Part of a small language model's weights: capped logits, a variant of Muon for these matrices.
MLP neurons of a small language model. Each row is named by its layer, matrix (down: output weights) and neuron, and shows model dimensions 16-111. Each number is 200 + 30 x the weight over its row's rms, rounded and kept within 0 to 999.
A block is one neuron, or neurons of one layer that tend to fire together. After each block is what it responds to, as a language model described it from the Wikipedia text at the highest values.

L7.down95,136,192,253,205,195,227,203,182,148,244,190,174,162,231,175,214,205,140,255,176,145,178,178,244,203,208,164,226,173,210,224,142,229,216,167,137,173,204,212,124,182,146,192,176,207,189,191,131,192,224,226,223,180,175,207,174,157,182,189,278,175,253,196,189,182,226,235,211,212,176,214,160,223,226,193,222,178,228,209,158,222,180,158,266,243,137,221,218,160,191,180,174,192,168,177,222
L7.down229,202,136,245,175,226,169,243,173,112,211,196,209,187,214,241,185,178,222,183,211,230,265,202,211,185,203,239,204,207,181,207,222,194,159,185,168,191,181,171,183,216,222,197,197,193,267,208,243,181,179,155,205,210,156,229,235,162,161,214,202,179,251,247,186,209,161,158,173,229,192,213,159,203,226,198,205,127,173,168,256,191,145,249,190,259,222,257,198,176,197,151,153,171,213,225,219
L7.down479,207,180,237,218,164,188,164,166,210,225,196,207,196,188,207,212,143,136,178,141,219,229,200,185,181,154,202,199,194,195,260,177,242,163,181,256,227,178,202,171,210,212,202,196,219,192,240,173,198,236,219,148,180,247,233,184,217,190,207,245,232,182,225,207,255,244,144,215,266,284,234,237,230,235,210,201,165,222,195,202,200,216,159,215,185,207,244,192,196,184,136,225,215,167,204,178
L7.down803,152,231,231,236,181,123,239,176,95,179,207,189,130,254,201,183,194,218,191,201,261,167,209,194,152,151,187,184,199,215,157,231,221,199,192,143,190,140,171,216,207,191,229,189,216,182,148,211,191,191,176,216,166,212,224,146,136,179,288,220,189,230,244,186,224,196,222,193,144,235,212,249,205,192,182,189,173,209,219,244,217,157,187,198,199,168,186,194,219,187,163,172,177,214,160,229
First subword piece of a surname or name part after a given name or "al", e.g. De in De Vuyst, Ne in Nevison, - in al-Hassan; also year digits.

L3.down87,160,194,231,172,215,239,204,248,226,194,216,199,289,168,221,210,168,167,210,213,216,212,166,221,188,249,201,211,175,184,169,216,176,252,240,161,219,225,196,181,202,200,212,184,184,182,187,155,166,275,120,176,213,211,205,237,232,193,175,183,198,160,246,167,155,178,246,180,175,167,223,219,210,166,196,218,169,236,234,215,244,178,208,225,188,270,215,218,245,210,219,194,233,195,185,207
L3.down89,218,235,205,185,226,127,214,205,222,224,209,221,201,168,170,213,157,163,244,150,232,174,183,255,169,220,136,201,163,185,212,213,169,241,184,150,202,221,228,223,193,196,165,211,219,250,149,189,242,154,180,222,211,239,215,178,221,148,171,202,220,176,228,207,190,245,244,200,174,215,148,242,229,206,205,158,172,215,243,182,202,204,222,241,237,226,268,196,224,253,203,195,205,201,204,223
L3.down176,197,265,227,194,168,186,185,162,220,182,168,247,229,200,226,254,153,268,253,215,216,239,196,190,125,211,214,246,247,234,209,169,204,199,216,161,217,167,196,229,191,199,184,184,241,215,167,194,209,145,202,158,239,267,201,164,183,242,215,192,188,209,220,230,174,247,215,218,171,202,223,172,178,198,150,211,245,178,191,235,192,208,199,244,179,198,241,177,203,184,205,143,195,223,200,248
L3.down231,256,216,236,192,185,188,226,188,191,206,169,135,216,206,183,201,142,169,229,195,173,270,198,186,157,199,204,247,196,198,215,182,192,238,138,198,201,253,217,186,220,211,194,229,218,226,176,217,185,242,167,205,264,217,205,169,219,166,183,232,163,229,139,224,200,205,172,198,220,245,178,215,179,136,197,169,222,178,214,221,211,216,185,232,208,159,217,194,165,195,189,181,241,234,240,217
L3.down270,208,185,226,182,271,233,162,194,190,206,237,209,200,224,167,212,240,198,208,199,166,152,222,211,172,190,159,168,175,183,213,188,209,163,168,220,186,210,266,177,260,271,181,190,215,221,180,250,194,200,224,218,180,175,240,240,186,151,156,233,187,165,246,139,169,132,277,194,167,167,189,227,213,197,208,238,268,203,252,209,207,230,119,220,194,191,183,210,199,206,222,204,175,151,183,206
L3.down375,239,210,229,155,216,206,234,241,213,197,147,229,232,204,179,175,240,172,190,209,227,198,201,213,196,232,213,169,171,204,200,226,215,180,157,201,193,240,155,222,165,243,254,265,157,223,171,167,193,186,196,233,207,240,197,170,199,191,230,255,256,217,190,237,197,238,210,187,220,115,163,206,199,201,209,200,202,187,184,219,186,182,125,231,172,208,273,176,220,207,207,289,235,190,217,203
L3.down396,217,221,173,186,197,214,221,168,217,204,219,214,213,192,187,230,166,186,202,214,189,172,222,157,222,202,229,202,232,218,174,221,207,157,202,211,147,188,238,222,204,220,251,171,209,182,169,218,196,172,144,265,192,174,192,154,194,185,259,185,240,187,158,189,168,194,208,219,168,147,212,171,239,207,210,213,182,218,193,198,202,151,220,230,253,231,212,188,189,238,228,193,198,222,217,226
L3.down472,178,176,192,267,246,228,227,239,191,195,209,168,204,155,192,205,146,213,265,146,202,259,194,133,208,126,217,207,204,178,211,240,188,186,221,164,187,278,234,226,262,243,192,189,225,229,157,203,147,249,198,156,171,172,208,227,204,216,204,210,234,181,164,228,186,235,191,191,234,196,220,234,167,177,199,230,184,244,213,202,227,231,164,143,212,164,228,188,230,252,239,198,175,192,213,220
L3.down495,238,192,219,224,239,176,203,185,195,175,141,217,221,175,194,216,178,168,235,167,195,207,188,231,200,236,215,177,208,160,178,211,185,228,189,216,236,185,200,203,223,172,186,255,191,193,181,225,199,225,167,198,165,208,172,159,170,191,214,155,185,186,170,221,186,175,224,144,228,241,237,190,244,198,232,250,163,183,189,193,205,186,295,230,173,236,217,229,220,135,186,225,196,185,212,187
L3.down692,221,224,183,172,192,172,193,185,233,232,199,175,168,244,179,226,228,191,169,183,214,159,164,214,176,222,190,182,179,235,237,200,154,203,213,227,160,181,157,170,199,171,203,195,204,185,210,147,193,137,236,146,244,197,157,159,188,248,203,182,212,187,213,183,240,190,165,163,251,213,177,189,201,188,182,185,181,182,235,178,180,176,148,136,164,207,180,151,183,206,155,178,168,188,217,209
L3.down739,213,248,210,231,184,228,214,181,192,227,114,229,207,149,230,244,172,157,187,185,189,204,203,220,211,186,206,176,181,167,203,202,208,205,214,201,204,198,180,152,212,209,202,231,189,190,155,196,228,190,176,204,193,232,218,196,175,197,171,224,247,174,239,199,214,154,232,134,181,163,210,199,188,221,213,221,209,211,150,218,126,201,201,187,203,188,203,163,214,154,178,180,180,161,264,186
L3.down794,198,195,177,212,191,257,192,227,215,177,172,251,190,204,191,212,289,161,173,190,212,205,248,197,261,231,249,185,180,123,198,189,212,202,242,196,231,150,189,199,179,202,218,192,180,196,213,212,232,215,184,204,227,208,191,219,225,145,192,212,198,254,176,191,229,179,230,219,250,203,146,130,226,196,156,134,167,192,205,187,187,183,200,162,156,197,204,173,177,169,177,156,157,215,249,192
L3.down818,181,145,180,176,191,179,191,204,222,236,192,177,145,205,199,174,178,163,215,243,165,146,209,193,179,176,153,196,180,174,179,238,204,186,189,168,216,216,190,150,193,164,188,195,238,183,202,128,181,203,165,221,173,255,244,252,221,175,191,158,246,222,199,189,183,179,237,165,181,209,219,216,171,209,133,168,226,160,200,200,195,173,214,178,213,248,194,200,228,230,174,183,174,137,198,259
L3.down926,210,186,192,200,223,169,232,160,137,238,191,178,187,176,175,160,189,216,159,207,219,206,198,187,169,179,212,242,255,241,238,185,242,161,176,208,218,216,116,189,174,161,213,196,173,191,176,227,154,216,158,182,242,258,226,203,201,246,232,151,204,230,189,210,159,175,182,193,231,198,148,246,198,195,236,232,218,146,220,163,239,214,183,219,184,194,204,173,247,171,197,168,194,188,234,173
L3.down950,252,213,213,230,201,203,217,203,142,158,203,175,163,132,182,239,173,246,238,195,201,183,200,248,223,146,258,271,166,182,197,219,192,229,207,175,203,204,137,212,160,204,190,193,193,208,230,234,169,194,219,239,205,222,182,109,231,192,196,211,180,164,233,208,249,165,197,215,164,219,187,136,191,223,221,177,165,229,163,142,222,200,165,217,204,263,193,227,151,238,230,207,187,147,220,179
L3.down952,211,155,188,197,200,189,214,267,223,181,227,214,205,209,224,235,219,219,238,145,188,169,235,199,192,175,210,198,162,193,195,163,170,215,154,184,199,194,218,170,245,140,229,190,211,156,178,224,181,241,160,172,225,194,206,156,189,135,194,213,207,168,171,160,218,174,170,260,229,203,199,158,185,230,239,235,254,201,205,177,186,206,212,218,181,196,245,172,215,209,240,198,238,178,186,202
Second or middle sub-word pieces of longer words and names, often after "Ex/ex" as in Ex-am, Ex-e-ter, consist-ing, Ju-mp.

L11.down799,219,216,234,210,177,214,204,247,204,186,210,177,207,240,197,260,217,179,221,201,204,219,209,234,194,232,216,197,231,222,188,189,185,248,235,190,148,178,226,244,183,206,179,196,198,193,198,210,251,201,168,203,170,180,161,175,161,200,204,193,223,189,253,144,207,195,206,124,157,266,167,165,285,156,184,188,170,221,186,217,207,191,212,253,197,213,258,209,217,202,103,211,223,161,199,204
Hyphens and other joining marks in the middle of multi-part proper names, such as Saint-Étienne, Alexander-Walker and Ting-Lung, often in tables or lists.

L3.down19,161,185,212,177,204,180,264,209,220,205,177,140,151,210,188,186,158,166,196,224,162,225,219,214,171,213,211,229,201,202,200,201,216,201,203,190,157,190,183,239,273,244,237,179,165,168,198,179,150,205,207,222,228,166,204,146,235,192,282,239,238,182,214,164,142,188,223,194,230,207,251,217,215,206,215,182,231,202,181,212,205,194,203,187,261,228,181,227,167,202,221,270,183,170,307,160
L3.down60,214,163,235,234,179,171,157,222,168,238,163,224,244,197,222,93,215,193,201,202,236,198,206,286,196,187,156,189,183,185,207,194,228,205,198,179,190,181,194,156,225,229,224,183,284,213,174,250,202,219,210,142,220,232,213,194,214,178,202,187,268,242,188,180,181,182,180,215,193,172,191,202,233,232,168,172,207,156,196,188,211,131,160,210,205,226,203,196,197,172,154,198,161,229,168,177
L3.down224,171,149,163,153,176,163,222,212,168,250,203,219,203,168,165,185,192,232,224,213,157,181,204,221,205,152,226,189,222,220,175,185,173,249,146,229,248,171,148,196,219,249,197,201,189,158,190,191,189,241,217,181,223,177,227,200,209,147,195,209,166,236,187,131,214,194,215,184,189,145,184,238,165,239,205,165,224,213,237,223,231,211,231,198,218,186,176,197,161,216,193,234,184,216,174,150
L3.down254,181,176,211,180,251,244,232,276,146,195,170,202,198,210,170,226,186,219,215,229,251,143,205,205,206,159,152,221,191,241,165,213,189,169,176,199,205,183,165,135,170,251,206,193,187,242,143,238,193,229,178,145,205,163,205,204,179,160,219,234,194,170,168,204,213,215,248,230,162,162,207,185,177,157,185,193,235,160,170,224,216,210,153,191,185,185,230,184,215,181,218,230,183,133,188,217
L3.down313,148,166,205,185,203,194,197,223,186,230,144,176,173,231,175,171,210,214,210,255,209,189,158,179,167,227,163,206,250,203,170,205,227,205,175,168,210,211,232,229,144,199,172,170,231,151,187,230,137,204,208,219,215,249,206,200,209,161,144,173,186,198,161,261,178,243,222,191,184,164,214,214,258,169,131,211,229,219,234,209,199,189,235,149,229,225,227,217,188,158,142,222,156,187,170,197
L3.down374,163,176,223,177,216,226,230,208,143,235,238,186,229,205,223,196,201,213,210,178,168,205,185,195,172,133,172,187,172,207,172,193,169,194,205,239,204,249,196,196,245,205,255,160,206,179,184,179,201,177,223,161,250,240,177,216,229,184,213,191,204,212,218,164,182,171,207,144,215,215,239,196,222,187,262,172,194,192,194,155,145,201,188,211,201,175,185,208,232,196,216,185,219,206,209,199
L3.down481,173,208,165,204,179,212,151,180,182,196,174,217,207,223,213,206,184,170,227,198,206,208,211,196,204,220,143,178,188,263,240,177,167,215,168,160,204,142,228,167,142,222,197,238,281,165,187,211,218,234,152,161,182,202,212,245,218,207,168,209,196,160,160,247,204,167,186,190,179,218,177,168,198,217,237,256,206,204,166,223,242,186,228,157,222,179,158,223,209,164,203,175,190,210,179,251
L3.down594,239,123,223,231,225,204,171,262,203,171,202,210,189,160,205,238,182,226,216,232,230,205,222,200,161,169,154,178,211,197,159,191,247,181,229,229,232,166,231,200,210,248,163,149,174,182,196,204,208,141,156,189,173,188,251,178,216,192,214,206,146,191,232,155,190,199,239,180,154,117,177,188,190,173,186,222,166,131,183,239,201,252,161,188,214,196,197,182,198,203,239,163,190,164,124,240
L3.down598,171,202,189,198,180,158,188,220,192,221,216,234,221,176,194,171,174,169,208,150,175,252,216,198,198,175,147,199,234,229,225,152,265,205,183,221,191,247,174,197,241,189,111,237,232,198,233,148,238,217,188,220,156,221,198,236,195,155,203,204,207,184,158,178,182,256,222,221,198,176,180,182,227,209,182,165,232,195,266,190,151,220,159,161,172,171,209,238,213,171,183,189,193,246,266,208
L3.down707,234,178,189,188,240,242,184,207,213,198,206,187,193,219,165,230,208,222,217,195,238,199,136,179,158,169,197,201,166,200,183,192,199,193,234,180,194,195,236,148,131,148,202,178,214,211,156,205,188,185,187,200,166,167,215,206,260,266,132,217,228,196,231,238,269,275,230,147,206,214,234,156,280,215,189,208,234,231,198,231,176,166,177,227,213,222,231,244,221,245,175,206,188,150,227,192
L3.down785,210,188,208,181,274,182,199,194,236,201,209,168,206,200,211,183,219,236,215,190,179,146,201,218,193,219,182,228,225,222,230,193,269,182,236,143,165,152,205,197,194,222,196,205,216,216,158,182,211,170,180,241,221,197,171,205,189,287,168,235,178,187,220,211,219,233,213,154,190,232,181,216,206,244,103,192,203,251,180,226,204,219,105,264,249,193,194,172,193,201,164,200,185,207,179,178
L3.down820,220,187,187,198,237,195,152,197,205,228,238,229,183,208,214,213,196,191,203,237,200,197,197,253,176,222,176,238,255,197,175,133,254,207,198,205,194,216,236,177,174,176,224,183,210,201,187,239,172,215,216,193,211,177,192,248,183,173,207,170,229,182,193,230,201,190,255,187,133,168,220,176,251,205,181,172,185,186,182,210,242,206,208,200,199,193,181,230,183,165,181,208,206,157,247,147
L3.down848,194,180,207,225,241,218,193,244,183,191,191,213,191,163,157,139,185,270,199,165,170,218,226,151,159,194,158,137,200,135,189,181,185,171,198,176,198,146,171,215,182,173,182,205,226,165,160,190,206,219,186,145,182,172,224,193,258,205,183,179,220,153,259,245,194,172,235,228,231,143,196,242,263,221,208,192,256,189,150,177,164,209,233,179,250,215,191,210,229,181,220,197,145,236,225,208
L3.down864,163,217,176,250,241,185,211,235,199,231,232,230,250,210,234,220,223,169,242,157,183,167,226,202,148,194,195,219,214,152,204,207,225,214,207,200,135,170,156,220,205,219,183,212,185,186,207,192,180,205,215,170,147,257,225,184,207,230,246,202,276,179,131,174,204,232,188,233,216,271,221,171,246,194,181,216,180,170,217,163,234,207,156,207,264,175,195,205,240,204,207,188,184,151,183,177
L3.down945,155,197,177,249,187,178,217,143,185,157,207,187,219,181,196,174,240,214,198,139,194,147,153,177,199,179,190,175,144,201,198,217,206,219,143,196,173,173,198,191,217,199,137,229,174,164,151,191,210,140,172,201,217,201,188,192,164,191,206,223,220,183,116,186,175,176,216,217,229,151,161,205,226,178,197,266,136,225,170,262,230,242,184,239,228,219,172,189,224,213,165,238,192,256,203,272
L3.down956,194,184,207,169,211,208,159,223,194,172,186,200,192,231,173,204,197,204,228,196,164,220,178,175,169,152,173,199,211,201,154,161,152,249,199,160,217,221,176,204,222,157,255,180,220,177,209,309,196,151,180,180,227,227,157,156,196,175,206,168,205,228,262,267,199,185,189,225,174,183,179,182,199,259,234,262,209,188,198,183,182,147,243,250,232,217,188,224,188,113,192,206,169,162,218,160
Hyphens (sometimes en dashes or slashes) that join the parts of compound words and names, e.g. off-road, up-tempo, GOES-2, Alma-Ata.

L11.down466,255,219,160,145,214,179,195,182,244,229,154,207,181,189,201,203,205,203,182,187,238,159,205,190,193,250,185,205,219,184,194,186,228,207,212,204,183,234,192,217,162,267,246,170,248,169,182,203,163,184,260,205,153,230,258,107,188,196,191,160,198,207,204,221,225,220,173,184,270,194,224,150,216,192,205,208,203,157,243,172,201,219,286,190,236,231,226,246,260,197,190,226,191,219,195,175
Closing == or === marks of Wikipedia section headings, and words in stray image captions just below headings, e.g. seen, View, memorial.

L7.down342,206,239,142,187,227,211,219,250,192,236,195,187,195,248,217,213,203,202,255,211,168,216,186,194,189,176,224,107,195,252,210,141,213,202,210,211,213,191,200,259,149,180,174,239,193,237,239,147,185,217,205,181,239,158,173,189,195,230,192,239,135,219,188,170,191,219,164,182,163,253,204,142,216,188,244,145,214,213,151,201,237,186,194,254,196,181,141,238,179,200,228,230,204,178,192,241
L7.down376,225,162,190,186,234,180,126,180,223,187,234,244,191,244,225,195,215,215,198,232,202,182,158,198,174,189,244,252,240,190,218,206,147,226,226,188,119,196,155,191,258,157,229,195,208,248,226,238,188,236,187,213,229,194,178,168,201,170,194,153,160,203,200,189,197,205,217,219,166,202,222,240,258,208,173,183,202,235,217,138,219,180,191,148,239,197,168,177,223,199,220,256,186,197,161,199
L7.down655,216,214,199,211,178,194,252,159,169,244,230,232,236,234,211,197,181,166,215,231,182,142,208,187,169,87,210,182,220,173,267,148,164,155,170,192,188,221,205,187,194,170,195,215,119,157,176,221,156,204,241,175,199,194,220,167,255,224,175,202,185,226,192,223,228,186,184,225,196,223,159,244,205,228,166,192,170,191,235,228,178,180,252,175,193,222,175,147,184,223,180,181,211,244,214,221
L7.down663,141,188,172,251,162,217,221,170,192,199,178,181,220,233,155,284,232,229,196,251,143,230,162,235,221,186,209,203,149,273,217,219,191,184,236,141,241,179,217,217,205,166,162,226,229,207,173,152,172,147,200,202,151,234,182,214,168,175,234,190,201,207,178,177,192,157,181,237,180,218,205,211,147,209,257,154,177,243,208,204,181,153,192,220,164,205,210,180,183,227,187,178,247,207,165,207
Closing = or === right after a title in Wikipedia headings, e.g. "= Sonny Ruberto =", "=== Northam ===", plus weak scattered tokens like "and" ending name lists.

L3.down35,157,191,206,204,221,209,256,203,228,230,196,173,202,192,116,171,209,184,182,210,239,201,165,139,186,228,215,243,169,211,194,184,183,192,233,190,253,220,166,213,186,239,213,205,228,215,191,159,208,175,249,191,231,240,199,160,231,185,200,169,296,178,222,184,237,187,146,188,218,248,229,208,221,172,212,213,175,166,204,132,221,219,210,267,236,226,232,130,220,191,247,161,215,164,164,167
L3.down98,200,205,197,242,216,150,177,195,196,206,274,209,145,201,240,187,214,128,195,203,180,211,197,228,215,218,257,217,220,222,199,232,240,203,200,244,117,238,143,230,175,223,208,190,187,161,192,206,209,207,186,192,161,236,204,220,215,205,201,230,218,209,199,159,203,150,190,186,222,220,255,250,161,201,203,170,192,214,201,208,181,260,247,183,175,201,144,190,216,84,246,154,242,181,223,203
L3.down111,170,233,217,224,171,230,191,163,205,183,200,211,165,204,197,215,220,147,252,224,178,247,172,199,210,230,221,210,197,205,197,219,244,199,168,214,163,154,187,175,207,143,251,196,148,180,148,204,197,196,173,114,157,202,177,259,182,206,156,204,186,243,185,176,245,200,174,157,250,180,219,264,151,203,224,183,180,202,250,219,186,231,221,190,253,209,221,209,186,156,207,141,221,172,203,228
L3.down168,221,185,231,253,238,229,226,193,173,188,196,223,167,157,202,214,157,212,221,200,171,219,221,174,167,190,228,197,165,153,202,236,243,213,243,195,158,169,188,190,207,168,239,170,203,178,162,169,206,225,194,188,166,252,207,190,262,204,188,182,192,205,188,168,178,182,206,158,195,186,211,208,197,217,219,165,187,169,221,182,167,157,232,239,220,251,203,244,203,227,225,163,246,191,178,224
L3.down196,226,205,193,172,207,188,234,215,182,201,174,255,143,238,198,207,178,184,244,232,164,206,147,206,165,256,244,213,206,173,189,224,204,205,139,196,199,141,168,132,179,155,136,223,170,176,185,230,193,216,204,212,223,234,242,182,212,156,176,192,235,179,187,258,152,200,201,216,208,212,195,187,188,195,226,226,179,209,185,156,161,145,212,198,252,206,189,186,208,214,229,192,188,147,131,165
L3.down307,230,232,176,194,143,200,201,273,231,229,209,214,199,216,235,161,206,156,230,255,212,212,190,210,200,225,196,179,148,237,247,208,194,228,168,156,170,180,176,149,230,187,198,261,179,173,207,239,223,150,171,208,204,180,218,209,216,259,166,212,163,217,196,215,153,205,212,164,157,220,151,204,200,206,216,203,220,139,197,160,222,233,172,205,211,235,135,167,204,240,174,181,215,177,236,242
L3.down367,157,239,218,184,184,227,231,208,221,154,184,214,157,206,190,184,210,194,230,163,175,229,230,221,178,166,206,242,151,199,197,160,223,192,213,177,181,141,190,137,180,164,190,199,180,184,139,249,205,249,168,172,267,186,228,219,188,191,177,189,219,196,238,199,234,187,162,203,289,185,194,173,243,166,228,180,165,197,209,233,203,250,240,247,194,220,222,222,214,189,169,172,252,170,220,220
L3.down383,269,147,176,276,190,196,173,164,183,207,173,222,182,184,228,200,169,188,203,215,183,243,228,166,183,222,234,196,199,179,210,216,242,220,234,189,195,188,137,199,225,188,183,152,209,224,200,186,199,269,205,195,202,134,266,192,181,189,226,234,245,214,178,150,184,215,193,161,232,220,213,238,257,147,208,153,209,187,207,127,147,231,185,171,180,171,231,221,176,187,214,195,156,180,190,187
L3.down393,184,191,213,198,212,227,191,177,192,202,227,210,135,181,209,186,204,219,209,222,190,172,243,202,177,203,159,198,189,204,162,141,245,244,181,180,170,152,172,211,213,183,193,178,195,142,165,193,145,244,210,211,188,194,208,196,175,244,182,187,243,200,207,168,218,154,212,179,197,185,200,197,191,174,236,228,201,173,236,189,202,196,252,172,218,108,221,203,172,177,175,179,196,180,215,246
L3.down430,172,191,183,186,220,175,238,223,215,182,176,193,203,185,210,191,133,208,224,204,165,215,197,226,173,189,194,230,183,223,184,191,203,176,150,220,170,160,217,175,235,152,188,211,214,273,209,244,224,204,210,209,215,184,175,191,185,214,193,233,225,213,219,148,239,226,171,219,171,140,168,158,192,146,213,190,233,196,191,183,198,195,215,155,225,203,202,199,247,189,181,231,192,159,192,216
L3.down577,143,133,171,257,227,165,226,196,163,214,241,209,240,162,232,151,266,161,244,173,188,155,154,233,202,179,162,184,145,185,209,228,219,183,151,163,176,209,176,220,243,197,215,229,189,202,204,222,157,165,231,186,227,190,210,160,227,186,218,149,228,217,138,187,176,248,196,249,271,165,181,183,188,247,202,145,176,196,174,217,248,224,164,186,197,237,207,171,226,149,201,223,173,174,216,258
L3.down676,201,211,179,223,188,183,198,243,189,148,176,187,192,219,157,225,238,201,198,221,219,249,218,244,199,215,195,198,186,216,204,141,249,216,236,187,212,183,193,165,210,223,159,189,278,234,197,247,196,223,240,184,208,159,200,140,187,187,187,168,178,229,175,224,235,199,191,254,171,214,156,269,203,196,189,167,213,232,195,174,203,149,195,201,266,185,240,195,231,146,188,210,231,177,186,197
L3.down686,158,181,218,173,226,221,186,217,166,172,170,181,198,180,188,197,181,214,264,212,185,179,232,220,192,241,181,206,211,211,206,187,212,268,191,254,224,149,133,189,201,176,153,231,156,190,165,192,187,201,212,207,157,164,206,197,192,207,175,164,236,168,219,157,225,177,195,232,215,273,222,184,174,184,223,181,154,235,167,211,191,206,181,197,193,117,234,200,204,152,164,190,186,149,257,180
L3.down728,170,216,209,214,178,200,230,203,162,153,231,218,182,236,188,185,206,139,195,199,130,188,225,265,197,234,215,145,206,211,190,274,220,210,203,209,151,250,197,242,185,188,220,198,239,144,186,197,135,176,218,185,127,250,173,230,195,195,175,218,174,213,176,177,226,171,203,199,196,155,214,237,182,209,171,190,242,228,240,203,224,177,238,200,220,218,185,213,213,137,229,141,181,209,224,228
L3.down781,211,200,209,200,154,208,225,195,239,165,287,246,182,217,212,181,185,148,216,183,200,129,181,178,191,231,169,169,189,194,213,232,213,243,202,227,152,139,234,244,210,243,225,242,204,184,223,175,243,173,189,233,230,225,225,198,236,203,167,204,197,197,161,188,193,209,193,218,214,182,205,230,191,183,257,178,173,211,156,121,186,224,203,265,200,192,191,193,177,208,172,190,184,160,223,208
L3.down934,187,161,192,203,237,174,166,217,204,218,223,179,167,206,164,232,157,186,232,180,210,226,214,241,104,239,211,201,185,179,215,206,208,142,179,244,204,178,182,194,258,143,227,201,186,97,177,197,203,138,185,209,199,201,181,183,151,252,205,198,179,208,196,188,224,222,163,219,177,136,208,230,212,204,189,154,248,171,224,217,252,166,212,201,197,214,168,206,221,208,169,219,227,192,194,170
Closing == or === (and ====) that end Wikipedia section titles such as History, Early life, Description, plus closing quotation marks after quoted phrases.

L11.down536,238,196,177,150,231,243,201,198,185,212,162,204,168,214,225,191,265,183,208,218,209,184,198,207,130,159,220,220,153,188,184,216,210,153,209,136,158,206,195,200,239,175,162,174,232,178,259,234,132,183,227,203,182,232,169,180,202,241,141,210,167,223,224,246,184,165,190,194,196,197,219,219,227,239,169,224,239,214,164,162,201,158,213,193,188,212,184,252,163,249,249,164,259,122,184,196
Inner sub-word pieces of long words split into several tokens, such as v-ul-nerabilities, nu-tri-tionists and uns-ui-table, plus unit tokens after numbers (mm, in).